{
  "num_hidden_layers": 11,
  "num_attention_heads": 5,
  "norm": "rmsnorm",
  "norm_eps": 1e-05,
  "rope_theta": 10000.0,
  "rope_fraction": 1.0,
  "bias": "none",
  "init": "trunc",
  "init_std_up": 0.0235,
  "lr_head": 0.00466,
  "warmup_steps": 0,
  "schedule": "wsd",
  "decay_fraction": 0.587,
  "max_seq_len": 2048,
  "max_steps": 8658
}
MLP neurons of a small language model. Each row is named by its layer, matrix (gate and up: input weights; down: output weights) and neuron, and shows model dimensions 288-415. Each number is 500 + 25 x the weight over its row's rms, rounded and kept within 0 to 999. Numbers have three digits each. A neuron's up and down rows have the sign that makes its largest values positive.
After each neuron's rows, "fires on" lists the tokens most often at its 100 highest values on Wikipedia text that the model never trained on; "raises" lists the tokens whose logits its output raises most directly, leaving later layers aside. A number after a token or word is its count.

L8.gate934:505511496525489433529505487478494478482447454491478498569515457509510522473466507479520507486496496484495488497501488508489523511537490512482488539512484479486494482521491452480479483425512508488501464472487502478502500506531511535483501483459480464509503501490493517468515501512499470524518511491544495518462483469503505466517565510488539507481485468518476474506531467541536463470455
L8.up934:492546517522523482458538486480488518504496406540533511524491516502490512500511466498514484468512511506494497531493482507456533461507464507525540512504442465486515501486484482432468483471496496516454477490446518509489497497510517507509500485517492518495531518518533528530498482460497503528506538471506491510503550503540455493499513510526550507536520504523478497506486504518527494491492
L8.down934:539495453517516495494521508500509507554523477512507507485492500502492506497525496533502478480507500512515516487504490503514516510501479518514544532523556535503553535489514480468526462458496527531523463509496471485498496485527516507503503506513537518473466492501536485512517518492518514483512480479509480470475502534464499403487517521508452563486524464478484501490525507477522497469468
fires on: "″" 18, "{" 15, "°" 9, "′" 7, "km" 6, " housing" 5
raises: "E", "^", "W", "°", "2"

L5.gate1415:510510493491528503512521561462498498538438506504517478511533490516485500514486505521476510471460479489516498503492513501492464497515486487499531503525513505504513497518483493526480450514491510524510535475463487538474512498497485466508503481515482501482479505477489516519499544545519456484459523516470491502470496485478485516484517541533532474500525459480502515479491495497479492485517
L5.up1415:534502499509488509511483533478493456522479512536497467509498488488491531491445501520465509487453517499495494491483486500519504500509471451511524525515527488485509489509511532542512517534482508555477493514494490588455454516525515506486515500510496496560493513456533468489510521537470477552499540461485485508489464479493475531510519518530509473534525454512550525485492491527471480461531
L5.down1415:519502490493513473552507453555498503550513513542426527506523500490468506530487508480488492486495530531518519431433485515461487525444499499466481515500513457498514497458481544506530479478470492481481513499487467511503490535481491493502497509464537522459464439529510524496513500496484516521471472486484469481511487478536531498486522488530521552504497499462527508536502482490536479473540
fires on: "n" 21, "b" 12, "ale" 10, " Ye" 9, "gan" 9, "al" 6
raises: "d", "da", "ction", "ct", "cy"

L7.gate831:522473540482504469476488483506515479498483499518497495517490470525495510494498503531520481512509478525485547465511544516480498451530506501521519488476531532511480532498510522514526507524495492496467476525507482504492488485499486534519493504465484439523510490499499473505518448469536508487490511495452462521502477481527500480509485487528504498538503524466509501458489496547515493477510
L7.up831:553516473473538464483527477522488508465502539493496504500527515554473502540514511482461491514500503545509513474465517499515487518516494500520511495507517487497487534473546507478475497477480534495444498482503574498501482477520506487559515504520506488517475493540469493501539471491491496466502535499475497499487437490505484490456482452521518524536472528485528500485505477486472499505481
L7.down831:560464559486534498475516502509491516447454499513514481529505474480510526496518490501523450524493496520464509470521557535463579537526544499541501545520500539455543519494512488539489475495486458487479485527488496479477526477487512535515505530500500504539507537522451546548481496538493499517519545480571494486482505473440503482477526490524514516535500485501530464482480491550468507497499
fires on: " of" 88, "ne" 6
raises: " whom", " which", " any", " them", " these"

L7.gate0:510507483491537494491503483444460463532492516508507543522509504436468488508539475490498517480528507525477489543470508511504493531514476499495485491491506523462527475531477504537455454535520490468514484486478470495464510511484511519466493489485496499526501479523501488500531480469476501514457488540522542466483509520495522494456517477503522493488507503506504497484537559494511518522505
L7.up0:491497559501524515499440453459542478482514499522495497484467535494481514477481540511510483472477493458476501494502516522454517539487498534510497508494520478508499519521494482583514468517501460458513514506474486468496491581498463525501511543478498487532515523499479512454519528478437470475459461509483484540518532516460508464454566495506480515497493479533513542506507560517459473500506
L7.down0:474478517562503524446500495456498545513522534511466526504483524486501502503498504511512499473480492503511535502474487504518491482509505446478488501500463483525499500508472501542501511539490498494511449480469500480516461472488474480546505516482510515477513508489487509505509499479489523460452523492504527561546536467461528506441467503501499513526485491551490495514462480498468494517506
fires on: "," 46, " of" 7, " Sep" 7, "r" 6, " November" 4
raises: " 2011", " 2012", " 2010", " 2001", " 2020"

L7.gate19:526554532488571450492453521536520567505495496539493541487475486553482536477504516486531485505550500521541504523494522517505532502478503468521455446524492476512502490537518490502519493499529505520503535459470498558501503493456515514544511514481473507475502485519515532492506511498517510515513504501553512487491521490523509530536529467516490502530517539508520500526519444511505512495491
L7.up19:494510483481501463488508537472475514470506482489483511489472508530496493446508527508518554522555511568509494489494491525501457509479501494513455524477501501495493522521487453444457489515513494472514486494499511494504526525525458491469531499517451515504472493516519494483517496479507492499475476493504523454495502498491481460486504516516515500501495551488478544501524486507519528507487
L7.down19:507504504489525464506467463512484506524489502547494497490486524490477439501497490496490524468503471484500480493466468499467465455521475513500451503515517522516528476483481539525545515506542500499516493454513503520462517514503518501481450541534533545489449526508522525482510483453490559530534510504463513517500536487498499482513513518492536482505500523524512553501492502477548512460475
fires on: " as" 64, " As" 14, "As" 8
raises: " much", "t", " did", "ch", " does"

L7.gate1179:498476519476483461530526488523469480464482499488506473517541465520463447478454489469489532531496494517546519495524477495557472567494512485485484499503504544491480491490478491483501483490544455502519483521509505511507467499498512486538502533510468515512485472519528491525474474515556487494519520484565482488495519477503492504453473499499501470504503492527504503503488501461523545519505
L7.up1179:504472522449522511506492472466527502476509459513542479522502483470541485500442488500519508497513522484512511485497498495519503536505472509518527507498512516527530491505477546499557512500525490510501503518505486538509468554532494497449492510516473521507541520530476505537453580523487488531466485536458446518539512528555530514478477469510478497529468486506501523479526515469520528525465
L7.down1179:517536486500476483532493498469500472511502498526457474502481499514490503450515508539466525486499482480523528504509509495505440546501486521487528533522476499510510540520476500483513522544454478521518480458502530512481472500526534490528497509458440487494518459490465475443548503534490511507545503468529474565510463532500509507465477501489509531498515511555535543458505489456457495512472
fires on: " long" 14, " high" 13, " Long" 7, "ly" 6, " soon" 6, " low" 5
raises: "man", "est", "rid", "st", "it"

L5.gate1080:465497492493457463509486475509457482517485510505503477469489497525505503507487502475491499535536563481483542512515529479481518468512522481538503500462470498544501487479532533502449497487496518503492522510503470461524566534484445461533506512495466514511506528497486517537468472535472483511499516474477517516508489566553541525476525470529477493498525507533424543503496525492524485492463
L5.up1080:511506497457505491522499482518485506574532510506507528524449504452500541464534515489536516504558503487504484529512547523485507467473442529537473486485514508507496519513502525497479487468487500477497500501506506551462469517463505513486491478493479509515505480525531495550450496533479508478522520528447532494458549530514481501489521519485535545495516456471483511486515520549480517523499
L5.down1080:510499477507525457500547466510444513542472461458524492514467490496518508501507552500510494511491489470512513507498521537519527458488514504500470483497525508485532465524526484450532536468490457505466493508504512487470454488488487487480514514485502488526485492501492521475494507470453494462542534547503544508501469505491518487488512520505506489523548459513504539533476503492473511504464
fires on: " main" 17, " master" 8, " each" 8, " chief" 6, " block" 6, "ident" 5
raises: "ial", "tain", " engineer", "der", "ound"

L5.gate1126:554504518501496521507463507483491530529507493552536526510524431484451495510465496528522536509475490545504502521507461491507476516506464492499489495514486488517466570482481483538523442521495529535521501475472480547519483518496492542520532506490526511538510526488500511567476504481454515501524483555544493515495467492536499493531482502526526480472455506481540535484545514484495475511513
L5.up1126:545496506506546490462558480468496511500501538529480514512534544506519484527508517498533503519496461496514510518500507485511513537537484493500454476518501504477547521500454510469495477520470561554542477491526479495486476488530513485446514548505493505540482498471501529470491471509474489469493513449521504477498483482500540494501535493496475489507500495519479489508474500522491510498500
L5.down1126:473577470503437518505495500493521461522500526495483457462535487472531439493483515475481497478482537504551504489495468467509502516544491512515529498542505517499471488527511489470525489500555481516520492491488532489508449494513521463478509495498524494535487498483476516461475523471475469518507518525504500486479543481515472472482502496484527512518454496533461539457515503491462504477434
fires on: "ight" 20, " long" 9, "ugh" 7, "in" 7, "y" 7, "ward" 7
raises: "ens", "ening", "ly", "ened", "ers"

L5.gate689:484499485512521532453564470505508491517505478522504505510484521547495465498520470458494504505481509525517534500487476496470495528509505538486531497516477514476510484513516462487519515539525533496488475550507525527524498514474496507439475505472490484484517470502504504508469498461479514515491517494523514561503494512506498487551492500537519490540444483530496507498492467520461521505484
L5.up689:494513525525494493538530456525522438526478472541479495496505438518452482484495513520530519514515510519487506523530498480540500531512518521482468490533525526521465470528491489489537511485559515443531507537478491511538467454516505478479500492502515505499476511487452469451490487503520539486514508496533477525520460495517521489534533472488481501513494517472472505474514474544486456494502
L5.down689:480510524529541526549511524494477485537510477482486446478489555533511522494522483545532485491497518490505501508489486522529547517494478526514491534512522511490550487508478537486505503482509513523503502504466479488492507449498513485445500496478496515514531502511470488532521502532489525496530493495547528525491477472450460537566486482471535498512572476477449477461521516486540509527518
fires on: "ent" 14, "ind" 13, " Cla" 11, " Id" 8, "ub" 6, "umb" 6
raises: "ators", "ator", "ational", "icted", "olis"

L5.gate843:501517513457496503520489530512450495487504502471505547471460497498525449479478471491496550452472527515466480536537501533507499501529476508499518578507520451518501475504487505509476478505518487486477521525492492483516454537500477476466469480525521519527518456517520483478506498488489502512520527468494520477507524530514511479477496521522463496492519464494527480487484497473531504488497
L5.up843:510503499515531470514486525547489536473494560476501500471488476483482474486491513510474505485491506482548517503518514541487517492511508511546484524529519455504465486512504485453524484516517523511491492511506498505472534555497490467443475500506506489493506496541516450478490519477518484482510556469484469473489488474449553496516494524498495494465523505478461514456457478513527481445462
L5.down843:490509496472509548528511528466521453484480521516501450550480512468526479486516484497445508439489500514524499513523518545510496446492451501505522486469515503560472508537538542446535481532494533532446488507494480523510508543483495530476457488495524560489485475484465488485511497519511524530481468456479538479517525470495498458535451519506517527467460503500481446535464492466520516505514
fires on: " Bi" 33, " bi" 19, "sel" 13, " Tri" 9, " Prot" 7, " Strat" 4
raises: "eg", "ection", "ected", "ero", "ective"

L8.gate217:451504530501519490539514400475527541477495504526488520494497477514481511493482520496530499473521479506490504490485427513475503473534528525489515460484525496540542491503518480468475505509490517535522563489491493501506489507543496500523518505538504493504505489505504497465502490530506510529449461490475479491516517462522500531516510536520541437504500491461522484490499546534475524485503
L8.up217:489554471460535494538496487492512519480529496505500529490518495449503506492507592503483498487527456532480492511504485494485506473523478528473493404505507502516461523469500535491501510502482517503482479508469522494508515489532564459476451484454545520494470495503494471460491498486539498473485492529495529523496499526518509538485452478508529476520534517505456531485516512509504477505463
L8.down217:522463480474502479492471497508514487491543472541476517528529489465498482521456481548506471490483516489498497527499470541529517482488483529542535522546528503490489486444495497456452529470521512483477460486458513516490513507463513514528492527530513483494515462535468472440448515511540464528476500493525493499476487495554477529471459496498519459496520476454477524518460470516516504500485
fires on: " in" 37, " of" 17, " throughout" 7
raises: " times", " Europe", " Asia", " America", " Israel"

L8.gate5:520545532475521568484476500469499519486529470537507517475461503467499486494503469446507502510490531468493549481497501562538534512515519524467480481538511528489489502480527482461464502553536500461514527481537486505516508500522514498505540507500496473480538489498533475497498505504499475534509498495453496502477473479519460461528491483524496511493531534502540480522525504533513467500464
L8.up5:503504514472484511502518481540508523501502477488509477505504475476534486477492500443520500515518494505508494537478487550486490529540508544480537489505482467513525545492546547539503526498518490491540491518480533479501529456551526494551525484495505501482504510513500511495501544513534468474496522498497509494500538508468478482525475510501512477514502530501488520494509509515516485480458
L8.down5:468472521478543519464465460513475528506476468524541483501484454454476536487473500503508507502522486502474503481499502480506489484504461482499553467513499522494486565497524474528463486458520466453522480502510460501475496523510501543441522486496473509483525484510528490468491502456488489536471495501483451465554491515499516480472501536493454484508476518543528488529477510482513484422510
fires on: " s" 15, "log" 14, "pr" 12, "ct" 10, " fl" 8, "inn" 5
raises: "av", "au", "feld", "ation", "amb"

L5.gate1313:495492525511515541435560491473487495538531492503501507517493517504459495504495503496536514493521539424489504484513500536480479500537482473487536480528450489514493492530493517549501491486515491509494512510523470492517503503523485514528482458521480493546508504477539484473498464522498510544501526503520509467514486464523498514493512495509464502444458496496527466560506480540485468470471
L5.up1313:478502479528499460540501505501474509470491535481497526470458476459478521458506523505480511493490491489513488514483483531508496522470533516496549501472508509535558520486485492562466490501487469505484511529487531491561499496520509548472519452514476470513520446509484488499494481498486501494486530508483498475477476490519521490511529519487496456474482517517530486532534453479508477490479
L5.down1313:498499508554477468461521466521464515538507482483446495537470488461508491499480520498493478508510486496547498515539525553535522527466492478469537477499514500505524485508478482510505480525509486520500459459496511453521494510499465524493508485509461468509483534463527473508505519523505489520530534474484511539558438466504501495475508531482527507503495530536514519516513487514522474506472
fires on: " of" 21, " or" 20, "ba" 14, "on" 5, "lon" 4, " concert" 4
raises: "ino", "o", "ym", "al", "os"

L7.gate560:478513504542474484525511501499496505490503528462473564488514475519508529446486519518503482504513503501436457498563522496566491543487496474530496516487503523479543479479455524478522533523472457472492491495487493513486459447467466469477464537498495509527517488518538502515504512501539487489525491455504496465481484488478491457494473529513502510494489462479475492501502451487472487509489
L7.up560:485466522489522519464492490522523467481485525522481490466439509512490528473491487493539504521515522525486462512479493515478460504476488557528528532508504498508514460460512492564525473535477473458479526489534519504504482457486514465476544496529481473515507529548525507532493507496511508518515540455504515462473520468488490474476517539489481479504543498536482465475532507494528502495497
L7.down560:507480478473487493511473535500534448452547477508495489506495500499492502536544507484535521505517495517514511555505490499505464486442516469464497494506516538508539480522491513497506478446488494543482489552503511502443509515469560513519488503483520511546471489509522477556449504501510501485474485477495497469512509522516529503495465531501411551519507501465533497529537461536495499521498
fires on: "z" 21, " such" 20, "gan" 11, "og" 4
raises: "night", "men", "dal", "land", "be"

L5.gate1545:453543469495507458507504530503502488512534521481531456498468448468500486496469532478508468516491492504502515485509485481499523511490520483468476541507489477473566514486475518490466474479492495541456488459533491463529491518502430458472471489546483541463519470521500452479465467459534492497490490514481515503495503494481547506489480489479506541473499504515482510516516484485486516488491
L5.up1545:452534472518501498506482491468498499492496527461505472506448509515502502509513549523517471493449532485482459489515458532484493515523514493517485545492502501523517492459504475507543504505551506518487517493505473519506511535500436502511530477478472506492494516517511516470494531448549501524492468497447519508529521488507503520470451514479507480480542469463500513504492477457488511518501
L5.down1545:489543467541482481516560523481527520493512534493514551529513518475477497479491528491483503496519523493523510470455476500474483498508525538562461502456493462483521473491493491473514502496476507519519511468497508501467566504480493493519516506502503535454523498499474522553490479483510504538410456528472496479529546477434475503504505503499469497527491491528491505520495480465532509530506
fires on: " be" 37, " Be" 35, "be" 17, "Be" 11
raises: "aut", "side", "gun", "ha", "anie"

L8.gate311:498542510492488498493468442562505532472484515496462538517483471489470510513496526510494514523512533516480452495473510457489496485505462515527452488487473482508489473467507499481489505545470540517518563513509458522520500500501512536497445524513514478461478511494514466486497500499498515467477548513519509477500542526534533548451505492501499466538447502503521501483527503479496534505462
L8.up311:478476498482485519498489478558541523502475460530520500508483438500532517529434519503486541484552487521517443485513469445519507499504498542485429472512498440508494485462487486519503488532539493471479520505491481521552514491516516518502491480530521483530481523487462500497495482532549524501484528509517506534481500517534502504504480483527478513491512437495500485488562546496495468524485
L8.down311:507516447493460504518517519517529514520529505504508484494545497486512449472475502480498508489469514519515462494509532500495482502494495526533532510486561478460481533489502526508489508483492535507489494480549485493518518494522508487486497486502527488535472495507510503486473512535530543479505521527517501513509510519491499514458484476525482460524503456494485505478543488500524527514495
fires on: " in" 31, " of" 16, " the" 9, ":" 7, " on" 7
raises: " Australia", " United", "United", " Canada", " Italy"

L8.gate1377:459517470491498527474481430476511525461469474508510499506487483497531511489536525541482475528520561507499536463513463473489487539487481477526485499476487522521546502538517524509521485470474532433481491520430484541462512476552497516485526443504514479497502543524488502502506508545519462495489533494508454496489455461471502526529485510524521478497510483456555502489482520477516501471468
L8.up1377:476510494459476538512522458513508500467458500509506494516464490502483494557517537516465467514515501514432512507502476481501457499494477527501507508494491459522547502520552496521552491511484531502477515496484506500482549530493546529460497486544479466571504496510469449475491499496525515480468514477503507469473504475494519525500494505487495521490482520456529564466513493526467559470502
L8.down1377:510530445523487533492481497500485472455461538493458476513501510488496458499467524518513491500496461469519497457484515506473492512514520532461497482527481498453507488487523517549506503500487497542448463495470531519501481515515500481533524493480476473537551518519490536522491536465512491513512487506549513474484514451490500492515493521480473500523506495502497506494496483461495527502490
fires on: " of" 24, " per" 11, " in" 7, " by" 6, " for" 5, "born" 4
raises: " course", "eed", " them", "ume", "bed"

L5.gate613:501527517513500500509515473508513489512485507501470523503481479487489510472513504504534483524477500532476500503532497485479526547461455505496485525485505520458502509433523514479575503460475502465470518520524515453494530520475497553461504534464522496489514549445495507496537501531509459488485499500515508483493483473516482480476490505478513469495426537508458477462481502520501501514483
L5.up613:514515512527518512482527500495517512519437492462515487525494428540510488482538486500493463512514507497459490484527469471517473520496515480503494483472525524533462476511513475477555506497448505486489561461516497476510522492469494512461529534480525488478464476452471495492505521529494475475497487517511540506464473472518458467518457529523523482492484497464449507535486472537552496522533
L5.down613:507513494475523473497515441519475477501529511503525509498488483503523484481484468523497515509483486537484471506546495483490498503492493505528445514453473474517491490537495520484526492499510522490503503520529524489524558515469519529485542517497500460493488484486478608496526477495514470507517467518479516476480461476507501468500534526538513505495468482492506459491516520484471502529534
fires on: "ed" 26, " add" 11, " prov" 7, "nd" 6, "ss" 6
raises: "ing", "er", "ed", "ence", "ers"

L8.gate962:507528524501484512562493532478490528529480452490500516465508518465495493479488494530463492514509537497474518517490487536521499532518525475491459453469488447491526509508477505519484449506509496469446529476499568472515451525504542523545488540506504520483503466514524515516477534501481500473462524508487526522492520525476472521503529498485502505476472485485502521512507512456491493508477
L8.up962:494519467517467535504501491542426502477514511498514528466474500507483548505508539498495509507494472506489453478493467489521478464503497503451480512522527524555501496506499502488498456526490510470484506487531575489477538499501503447502460527481472477520539485493462499504524502469514529482508524487521454516513484491487548510546523517506466517501535501484524501535496499552492454490506
L8.down962:523474501484481461502452504497474493469558493501490470516489518539470505511519526499487464490463500519485447486480519524484521480533506521469504516544492515496477563542509513506472503519506493492527526529523505512499439471436478535490467540537519514516542489493481535466503505498526524524511524510515504505475496492486482475498506498461466495518507525502490503519495470521515487511491
fires on: " p" 16, "s" 15, "S" 9, "bi" 9, "El" 6
raises: "uch", "uff", "wing", "ust", "we"

L8.gate66:479480554488492540531455464530433534500518462531478515498500499530510509523504505485530489517502462502480516519543486521487465476515492505532509519501486482490500440518521469526500446454550488482455498470479556506446524493486521514478486505504493511472493530500504489483529523502450518514509454516533486527503488460517524566490494518510529461534569532519505463440515515489481493539522
L8.up66:452450512518498506467474533498500502519478482479470494491530511491476447506459546467505518498478496512438549494518510489445480541514489498476513490532527456536462486496472427502522471497507513486472479486478499482517481519506464501490552493460492481512492519498521519454538482499502483494456486468479535481510521494495485516518492509564494480503526466549463539489506491479488498524523
L8.down66:495449530503504483484474512489500526450455512531476490476552487493475473541484486467529489545484492504472502497528498505457508507481475494502493518503476514500502487445496481518509466517541522517504506486461545490479493461515518536518535542503529499512483483532470487505531489508476514445482478518474469474513530469491510520480440531492477519521518493533468510499524525541469487489513
fires on: " the" 49, " that" 20, " following" 6, " a" 5
raises: " following", " next", " previous", " night", " remain"

L5.gate649:505514474500517478461552478513493515441473506464482505502498533503479468515473477519500479508478500467495515507491518535479482501491485495497535492534465518525504496461478490481514483493487531480501510508497481466485476456446531478459520495488488484472442488486519519519537521458514496535543492484493495553507526471496466534513537533529473495464490508494502512498486467475498487487504
L5.up649:511534453518500502466533516496497518485471484502503458491518502539458508499521511511495488502493445449480503513532512556499473434488502530497506485475463505493497470456499517495506451529472497477502512520450473496508513469528504483491518466505533479442488448480493465524497549525517510530508467492477517515496527500516485552520527528502500495527481508516502495511492492501494495536522
L5.down649:454492476474462468522521466465517471477501484466533490539528543495492519561450525474480538514485518455482527491505499516558480496477473451513486500490483537521470505461480511515502539517497486562489469490537477474521541507545519506480460486514481464459493525469519496519547497491547501499512464503475490519503476553516487517535536492513526446473501499486489502503482496512479455558491
fires on: "go" 28, " Go" 22, " go" 18, " Tri" 14, "Go" 5, " goes" 4
raises: "ng", "ld", "od", "spe", "ner"

L5.gate1507:502545497513489474518478499509522519485520497526498511533482483455469513482447515490523508548521484467504485501455486499474543476499461510519502487519502504486489495475509483497457470502533487487484559516483532510524504528524497477441519497498543503438485481499498483501498517515522474532464547450476486477494515515492553512515522511480492573506555495497487526513495499503513511525515
L5.up1507:515513502535507458518498478518513512501523491470512539485488522483514529516479486550496486514515461502505495533505503513479496484533492514507481473524500484493509504505510469518485463549512502482452553508495509473498475462499475510467515498480504514463495471509481471500480508551509481510473514460474483499494508496489521526512528499432502531486539516479467496498510462514468520497511
L5.down1507:515485475543461514508530464514485520497463499510533502500466512476499535537474504524516542521491501496515514514483499469521446501506479495482453518536520505497483501518525511498507509498481495492507519465516525469484503486439488459504532516504466523483522498516528491529450512476516506524504506506498489486499480464512491495529548520478495502511476503508469523455496490477483513439463
fires on: "." 86, "\n\n" 4
raises: " The", " In", " He", " It", " During"

L8.gate646:483556519498506528522470503524458502482438456499504520494474508492485460513509462535493490520499425518496502434517512503453526469503467505539503498466526503501531492514500466499519540519551545515520547493466473513522503498496493521535494476532506471506513506485452491500530487478552537503440515486479448541531565518482490501451491529453490466469491475540482531499499527491500494482501
L8.up646:486521518544500498485489489511483495455459449466534508488487474482510487529483524516530469517540494537505442497460509539532493547521463508463475506499488510473491528489504476488501486490487535517515548576526515509500471478495539509495535497507524522479501448473511491502464458505502507512481497456491461480500524473521511484500488480525503505518510482499466528510533568516543509494444
L8.down646:500547520546535494516461485531488515522528426496559449487511545506526510527517486486520489524500498537500514485499549478518492509484518530493468539535513526509515481497471492489502492536505518454489509497497500507503500505530514490473495454572513497526497453495485473466473520499468487443505477481507479513456496501505532521478498545507490452488538448462515520542493487488491451486475
fires on: " in" 37, " of" 10, " on" 5
raises: " north", " south", " present", " west", " northeast"

L7.gate455:485530504485498511500484497498480509478523461497532529459523546481504533469466490532525518516508468481472516476514524518471446496480481509454473509493512540471448538528467502513540505484526494518494544512497483506468506529522499458505516504548472470494503508542525461524530457505504446526498476473505514501525498500520531461472483510498499469494481466517491505517489508490488497477461
L7.up455:488501478505546481510494501503462497493440503494494466464541519528463505512450527536547454505514458504500509525517461566469487509495520490458465496514470534488491525467475533516499511522516480456489476491516504496482508480518534475497508516532494495484506474520463476491480481453504496556544485517519468501509463495540464491512521514561457521453474479517483510516518445525501500463506
L7.down455:469519457540509482474494472495520487495518515520517516487473480486545487576449518482516481478488461500504504491487532520541497514489457506491462503499531504479485538484486467486451490518484531479488486526539505517522473480485472443498499511505490471534522524556508502455521481473529514499567465499510497471492538513495497511503528510512456467482487517476475499465528534509479519521497
fires on: " off" 26, " up" 13, " on" 12, "off" 5, " under" 5, " after" 4
raises: "ensive", "set", "ense", "st", "sp"

L8.gate772:499529539538492514473521477490479498513457473484505489495550510457494482471509498543514471512504513470500480507500537585518539516474533549478478462466511519450484476489505476478494469490506467494533487505481471447545508499497502513479485499469532553470487503569464530447501496480519478544460484521440525508488506492470519500497517492527509517502515529547486492508493465474504476501478
L8.up772:443484518522514528513496458511478511489484535497480452511496482481499480451531529468467482532498528503502502508521517514498488474522458516531474420511512524515504472507475484473523504525483522523516477491511514531478508469462539529496501481512489539504546517494535520546480491504477480483485498476506488525546514505518480481516549528466523483506511482507516494472448497535520540503519
L8.down772:458541436524488474461520479528483517542499508543495480523527477514479506500513535483497517503558520470477477522506474519485481523512476526533485543531514506490503519518518510533502509518504537552510549506492528539462534473518471514487502520471487484496507472526484498493533516489528511533517500484496510533538484445521496514464552501541503483514488539518492493529456487457496487496467
fires on: " Be" 37, "Be" 18, "be" 8, " Fle" 4
raises: "ung", "ware", "wick", "ingham", "day"

L8.gate722:524512465519554506505548476501496500494477511478508508501495499502535535487527478501511477510485511495483506471504506490480516490471505504511531497484495517480484578515497537519476492497491486487486531524478485469494509491497477518521486502531524496506458447492474476512530470502493486497485514527513453535511480535533479503502567516514528499458526485430500470477454489517473503528483
L8.up722:495496500487537511492487506490500518468505496510505501496468484520507474489464463528511470493472496491482529460495500499497503481507487483494496479496503523508462510498471441507514509520504483524525501481468486503491446528480500497525508495502443495499449506514484551467491514514520509474494497476529460459520436483471506529533499434486485529525447476499485557507493513473458506530512
L8.down722:522457500478514467492486492514489546487479466535492501488479523498511484505505468494507486520477493514496538517499470500503492486489480476455483479544496477501433544477497522552497484465514460479485508505487460520496510523484514472525542497511483501522508473462478486518487508502498534478490572477494499478446505513500532501482481498499486569483498526496514534497488469498534532483473
fires on: " of" 55, "," 11, " and" 8, " |" 4
raises: " whom", " which", " whose", " where", " containing"

L8.gate1072:518500523462526413494492493533492514534503480552494519492489481488473498509517523552520527491517489487494507523495541517500494505519525506482476497512486466464507478470499479518522501537513533493509511544486467519500504568509517515527480498496494527507545490486511501492526493497526482471472440511501492527489500507519466430481511482477506485534519491492512514475499481482496516524487
L8.up1072:489472485449499416528494508477515466511486485548520536485505482495465522510508516575448520495538465517510492484463486474514450511517479535483470487501484437534485516528474484486472465497482512506516494524448450518489502495528520523523494490490505491489488455485527491563538519503520511435494488512517502495505515515513470504455489514467497457547461501479518477469514529507526513512482
L8.down1072:507519514498527504547495522517487486541551494504527505455530486501543500529469499491484482548500495496513481502525508504489498420446524496509532489483509473481537509478529509523509514502510504479507508558497523522511511513528530501487511476504523507463521485526560507463509489491517516454492502480531479509500481505523485469462451520489508508485478501438487515499522480512467533486465
fires on: " in" 31, " of" 13, " to" 10, " across" 5, " and" 5, " from" 4
raises: " Asia", " Africa", " Europe", " Latin", " China"

L8.gate52:517508515460572487490492486444463459435428461468480488486495486468511511529447456511502484538541507539487525479492509485525519449509478495526481505514521493487478517509492456552496454523509531478469481498525503427509501511497470489474494493496500498544528500501480517528504502485492511511537458509500515492479497491547494510519506515518518485558502478510483499471487539514511512527491
L8.up52:494499493543562502501476544529506508440491435479525495493513498519480508503467487527516498497511512524509520488519481524520490449499492481571488455445500479439534510533473513510526461501507527471532481508463494513481470491481475507496506523467450511491520521458513465472510485476515498495544491509481503496488431475493487502531523472550507499500511481489528483520465618522484503495492
L8.down52:477499473482524525507498531484540557493520494504510496526472485465501461503510482497505511469499435530539517497483452524496501495546477507476507558532505504489507541514528498473507468503523554469484439529526534504495494486499451470466546509492494488506501479503488527502525491466492552485515486481504483495472510468515515486528508536505514463503509535476526519476501499493529498468506
fires on: " of" 46, " or" 10, " the" 8, " to" 7, "po" 6
raises: " four", " five", " seven", " six", " three"

L7.gate1617:498499553479455521493512488486476477512481524498509507502523507484422504482448484469452453547471516497525499464487476521482511530452459454484564505463570478474515531475461506480512492544501511488507526510449487473506469547513533526502556479460494503475533505491501510528486504549507535478495483461473522504494494504543500453484516554464506452470505461479493510524517513496528505467527
L7.up1617:526515519484474545499501522522485517496529449497494500486483496501459497437491540476492487529476523422499501459462541486483491514472499477536518464523536549466489488512499465529507484479493514506496483555497529508502476506464486499489479504469556500487474521511498518529508483458498500488502505459477501469545478525514508477508488524486480449469499523537492487487520512522498507501446
L7.down1617:491446513520497524542473511505535494532508523513492494486498450513471516523537498535496504497528457459528496504479535444523539481524442512538519539449499456488462503467456530526503480476501461456537509545500486522527516523520510480492489501509536506541579556512518479486498504555491511490508513499506497524530489498531478506525518502515459505495469478491499475453479459495460500545492
fires on: " |" 25, "tt" 13, "ost" 9, "ool" 4, "lt" 4
raises: "ery", "ering", "ered", "ater", "ér"